Weights of a small GPT-style language model, trained from scratch on English Wikipedia: a variant of Adam for these matrices, 6921 steps.
MLP neurons of a small language model. Each row is named by its layer, matrix (up: input weights; down: output weights) and neuron, and shows model dimensions 256-447. Each number is 128 + 24 x the weight over its row's rms, rounded and kept within 0 to 255. Numbers have three digits each.
After each neuron's rows, "raises" lists the tokens whose logits its output raises most directly, leaving later layers aside.

L3.up1383:101128088137169150126136127116074160095141128160100128118166143157114132103113135113168067141129112141142124117111139110087127128136117148100082084123104124122147098105119136110129165159109102080159173150128140137126103097122118099119141107148096176114146127145142139128139141130141167142078098107094142145127159119139127142112103134141141156087111181175096131087118125115116122162140143105084158075091125110121109150134132139137106187134180127115113130158152111133136128080153129149133136146128177152148114129134114126083091136097102128133153122125092143149132115129134121135
L3.down1383:152138180110107105117117123154175108157110151076145143130092133112155149159152111113099169121128133106132136131142123139160154120121128113169198150151141109132112149141134115141128136083135182176120112137117102117135144158143153154128126130114132086142131146109100119138121091160105105131166165135157101121111094142092142111152125139155125119146141058101164108146125123142149137112133103149164111175137113098138154121129131126119150073121085122133134123117102138110119133165095124132126114131130098095104159122148147122152163110137158140117121128121185124092139102152127136102
raises: " theatrical", " soundtrack", " Eurovision", " remix", " DVD"

L3.up2445:135138125092157117113105094118139098084156132139153172120147111121125132107184138096155150087062104156141122104125099122159120116102145145109137114135136076132122119140130101129146118079125123107134094106102152149079084110103133108182146137110133126072151122153155089122121138112132110167114126144103135097174135116106189141104082114118093126095152124077097126122138126113106189113140194123148147113110114128147123115136133079143118134147161090126121134099157133207136077126130111118121083153123140128144114145144163150141114142141127143156159124104123142119133147168100147135
L3.down2445:111099108157123129132147166155119163164115125112107082144121153120110126120100116167121112179197137106121102140127173129110120140146146111132129121091122185136132149101130144105099128173133155118122154161145122121162179155140144140067099128133114111160081129115099157107127103133119158111145122111160137143089119124131067110162176132141161149144116133140154135134135120123154055157127039125124123128129140103097125137126127202118142121127069114131114129132081134081113186120118135144133177121142103148119134117117096114111148104093134126124083145117130121138131136116158133137
raises: " Latino", " Hispanic", " Wisconsin", " Colorado", " Louisiana"

L3.up2247:082121085136160126115123127168125141092144130156139105126155138128139118080126134098135132126177086139112125078101109159124163150117091163115138128185103139171129122082110095097111130097110129133120115169142115098157124108109131094132104138118130137109137149122102159135144162124110120123053088105147103148161142088118158139161151101144133132089123156125080147116141098132123133125172140113112130111133145124080153138149135110128090140125136113118124143085178109148125112090113105116142142146104121131136123124145123156132071085117156151109180098126112103115149111133146129121
L3.down2247:184107154112066117135142117129130108169136160090112155096105112132135161164122125136129137143088143111132136165155146106121115129136129130142108118122164125129141145166167152160142134175129119143141136126099158139082157151147149183121159140135148149134112097137143106095121091135189115143187165133102160127102121163143090102092085152116100152167141072117171111118111152141137117128092114134098117160122106130156092122124136169114189109151117165116103124184103158095137140150097126170126105126162152136092100131140122098123154147103094096138081139102161146155099116136135116082
raises: " player", " play", " playing", " played", " soundtrack"

L3.up335:173160114118120117133142102152171141076122132119118149121126108154108160121103105166172142120072139123117118161106120160152112113152101137083151106137169113134171123171140140149159125159080154162096153143109160140089111165102143131139135161086122141137165124136133113146118117127128161165172149123083150088143130100132124131121083114127120107134153123135146120119098121114167139092124148170153149132094110117171135135143142087111102152167141143181120116111186101122139111129134136121135096112182110108114106133125137136133100119097172092144114129131145161171112132165129130139
L3.down335:057111127162133157119138155130077125189140128134154119114119163139153111127199146111093096137198116133155120101133156086106139137104182123156119163123072149135109120088105136111104102085182119095125109104132129105191146105140129117114147093142138114117077122096109132096123104117113130113114112141183102149103101129115121126150170144132132142127100100140113133118144097146115105168159095088076089120137144116073140133116108157132131105080069113101092153135077152136090155126136159156141158135079139173119138129112146130119130104116103168119156136104119120059148127107147150109
raises: " Janeiro", " Mexican", "eño", " Puerto", " Brazilian"

L3.up97:101124133144165122153117119156123110146079124147127110122119138107155107105108108117111143145124111144142162113113111134135114131149171137149104131093128106121177122113160121099136137130151120172149132123111117165144126140151096162121153081120103144114136111133124096164122055108144121133164116096139170093186080140151140104138100149152125146127147117130100139135149126112129064180098093118105124157113111123129145090129141134082114173137084114145134171109155094111150112135152120168134160094154105110135117133157125118069147079129060152121127162142113146113164122065116141150
L3.down97:172140148116115135081130137127115150119163144116122132147125124143089153139137132145143118142129147131096096145127137129123138147129106147126137108163127148133101115130091134138123101125105126092112101129139146102101106121084147083129106159117150118131115172110130152100122162135110143109094136130136099154084182128117136176139174121098128161118136129123146132132127116149137183083151153107121142107144143131101134165126102146131110084093169154145137092139125170141123147123098130113124103167102167130104156148113149126142153158126193116108131108110112126147083136188128114096
raises: "rs", "r", "ns", "”.", "Demographics"

L3.up2306:143110072137157160109135188109123140091174205120156141102172130151119112186105128110197170138144090123142128173153128155117145101109131146139111106123148145129129147146128107118131107135138149128112114141071138143130179158101143126130086152125137117129089096151052128071155109129106078124117131127147099154143141126173148090142167121153148138137115104148166154182183106125132128119147092106103168138146092052130132118137113125115110117147109149092148151106173101106153165111082106118141161108157104118176112129117118128127083168122109148125123134121122096169166134130128103101
L3.down2306:122130156191137139112144174080127132176087106136138139170129101128139119065126127122114080122120122124101106141129157133124112167179162103104125139113095131127157092102137133097140139164133133101162149122115113120181111133151141151142173100150136130117135139133130135169136112164158156148159134155112131164143110110113063123159096125153096107134126124154141113133110128137127138104120096138130110142120127114133136128111095116142169147139123121119131090106116136117142096130167109122091146136108100128127148081112107128102166146145116132145106117138174108109160081189124119142
raises: ".", ",", " (", " by", " as"

L3.up2563:075160141145131150123135103153117114172178160114098126129122138127134122134165122163120127099143106119142164169105112121132111161107143131094086080131119115146142127152130127103137109099066138106109126171143111114134119134121152131097143114125126150144122065160084139149130116100143098146076126152136112109142105114134146051150151155124107105113133115127133101113122092134118132106105124132072163183098098147151147127141149104175133140139109137147133097105126102142118105100129096131090137108157123135114124110105138105129139113131128180096161108127175109181124102158158117115
L3.down2563:178171118144134168084135099164132118111118127146108135148121154139106188123134135084135135158124119112138114119143122159160151083190123154104127144140175142134158091131115125118158125130103144140136116142175144132124146133149121147120111125102114114120156235123112157136112113109081146133138130129107158169110193157095102206116113111102138102130135138141134127128154163100095133135122165114091118111095123122115128141145097103093096135157153121153144132151146138146107159141150164121160123129100128119112150120136074137096123147127171117126089123128145143149133081143137141116
raises: " him", " them", " into", " his", "ing"

L3.up3023:140166126092135124122108084152116156164163135185125134099111161119133140111132086145148144167177099103109145092128110132120118148127143138109149152094089094122130103143141099091144120082098163128089140128157149094090138156124121091113099084107107113135128144112101139128127179144117162125104130094129110124134107081133177113127146128124139098136132123128116160114135149113154120149164092135115128132102156084086149158147148086132107149148125112154108144096121145180141115129125121181124087107162135135121142141147136106134102151149183118121162112134166127152109111147134100142
L3.down3023:155094098150127127083142172114113116124105126156124131129110105090131136121161160121112126091134131103144156167092134140154124118115153102123127102171134137100096124106128110133130116174175109130140153122063136114104130113099111137115120183131117133101093096192137128099171113145151093119110085153146134083129105176082113137173142128114132111126097088084117121121131155136111095117100148096162104089144122118123136103174053129135162124086155142099138128129145136095148148136176117105168133122122165126142095118125157166115130130139085124154123137154103132079120096140139147144
raises: "ized", "ization", "ised", "ity", " landscape"

L3.up1567:064148121136128104085092130130159120156189163152117139137106097117121125121161137158103132103118106106128155165119155150117136143114129130068111072160151092113136116156117094092131106102101166108080123187124151117109113129142149116140132110165142150168130106109096153140129120125144135175080140172147138091135098181141111121164143164156140122108117108113121130091095108158133128128108148148109153116130107142132162120148150108160153114135114160102104094099130102148129135076094104139127152137191137163132131113096140104117136103099132153140153113080162112174086106108140141162
L3.down1567:162144102137106143108119097140136118105083122182119094121107171154134175115143120105145109131127125121122118124133104180151117095183124157142121147141133122134146072119125145101157134135105133142136108117136137135126142105119128156096148114096112131122156238158120154157105103107076124125129132131142147147110186114121118161107110119098141100128127137152157129155129149074128136121135172112089102146103146128102117134157082124101098145148154127162153110193152170169115156153173137126152086125062169111124129125124120142094114144154166119107087131161123116144115114128122131138
raises: " them", " its", " the", " by", " an"

L3.up243:114137118159098083173122096126137110121073148143155075096148163142113105118113123119107122122121152131139162122132103156158123157152111088105132147135114144164139114105074129149155108129095128099109157114140102102040139114144147141140164169113136131142132127156083120155111135127130103122117103101123116143160152139121078174143132111122137079104108163132080147140172130090148153170116125131129144147124108105112152123100090111152107080153146105126123180126095120110155137117063104125107111137100103147138100141138111121103137090122162131114163156117126151121133102111115103125
L3.down243:148116151097163135080129154119123150115140128130105174152139103119126146128139127134138138123157106104107127161100160102107113116084137161165117116130136123100115140183177147077104132144160125184126115148113141151218111157088097126102120086120099118131116103085138133077127134118155156142127136159129143120094106109142170055131100153152126160137143081143160115121093143208107090089147124102097127128111122167144121124139161165126163170095103163152112086139153090145081126171181136114141154104164124114099167118147168129123088144111108128132100128106138105103122131146150172128
raises: "mé", "és", "é", "lé", "ér"

L3.up1134:101144121101156120156160123130165102124108129137152139107136153128158098088111134087111108111123112139125130142145104138182150108110128147139152120127130133147104135095127126103150132107093171132099139133148145090127122122129128152097120122092161103147139143097071179139110113109130113141071106132104122125127159158098180133190173124137109134117122111090160150152074117090129141129141128131108178163147146128095167176173100110164145125162091131105140132108155135148127091108093095118137107108101092100141129133132168169081126139149122127144122139131101129083136158119143135121
L3.down1134:155109155151105145084113159139079119138148155145089119120149131127090128157122105178131148148142137128128129108097155123093097155159128112129087112118127133113144122140139133138081114145169073162141120128096134162095124136132130080159158135160105153128103082165177077101155126156113142151181118132158112114136097105163089134075091142134150118147130149150116143090179125161128111135123108124124090073115124103149047089102138135109148097111192136149088134127085120116147169143140154151131134138177171163118127115123119084153124110079143137114139138120156136172111134161131101157
raises: " penalties", "versus", " Football", " goals", " score"

L3.up1839:124125089123115131111122093134057138102123134140099132132144160125112135147109115119134133163156106152141116095152135119069142132159117154077086116120093106123101109074135131132134150150152109084167137142141146125130097101127140111147137076167106154088139114162139117116158125133110150120136097146120112183100117127129092121081118104142103165109134154137066164143136136057139143176128109083079141101138149112146153159148156175143126177129168117125108167128144108163136164113167138141099170204125179153147140123138107122098083124139123117126152101129105158160116120155138143113
L3.down1839:113129155092139133148121144129181129146142124125145141124122140129158115107156109127104143095077132108120123147108136138184135128112130116188194136156142124143124153180132124143150123096118178171097140127105116135131145137116115137113125147098130097144129128079098151109105124152135119135104158103120147095140140150094170142166144155127144107132142071099176097132121107193140135100138134183168129153116116139115116116123115084115138071118091150118106088119112124100118107131080100122142091091113100116096156126136158138148163110125138155108100123115182114090129139115120128116
raises: " soundtrack", " music", " cinema", "Music", " theatrical"

L3.up1548:137096120133123134152119156099115111136141127139117159129167142141127139095095137112141110119125144151128143113112151141096121107137116195106141078156108171120136134149099131124090164114149152102077168108160102169142175143122103138091175107066146149169083134070091134128092146138126128103143107169149141148074125160135129131115134222120118116122129150101128154132065122154116130158184107129062125097142107142083114121129129137087179115124142121157103116159129135108132183127118122135125169117176139119143101124139103130109090123113070118121177135153105137151122142124150096144
L3.down1548:106163119141127121103143106150157154103152135114137101102114124129141121157170112152114145136145107116141130136154102113147126126121154083146132165129113081137135138127154130102164102150109115152161090119084142077111080124127158114170105153174133121096188109167172104117139092120101124146100163099124088118209138103109137138120134097148136129144149110135124125122206131101123120121086132107194133147130139111160142139129145115157065143125094130098142142111132126146108074123123136127115094131078110150103152141113155117138167159127185129143064095123170111123144119131105136110
raises: " Pakistan", " Pakistani", " Iranian", " Malaysia", " Iran"

L3.up44:121137125110114132161145128145096119106119152178107184134129114153123143125143152112098143156120115135120160121140168143143086128171144152117115113151124112115107104146103119139154093174116156122057125094120098124120080177088139097114149125091140153154112150134112149107103079138117165158140117132109089154094123123116152123146120132118127129128155122126168071154149113137103119100101137126107140161114099091123104134154149109090146143130151115157143143140113108199097121118162128134103080147140124157170147137095173124094108152106098125168119152116123120123106082105118129081
L3.down44:144138074146111136091099108149136120146137061103147035115119112156139117100091131161144094104111090135121118205105117122117094145133155148119139134131138124125127152091134115130174145090131120169158135126098136118114170123109109163169145121145117134118177115153144119154117150127108101083115149125134131130121159113115087103153130160097136103134128114120130148136062178139154113154149126112138117116126151171144175151141111122136108095163140161106115081129118127079165155151122109146114116110120134106074182111131095160136158139082124120148161144136143103114102148097111118128
raises: ",", " and", " but", ".", " while"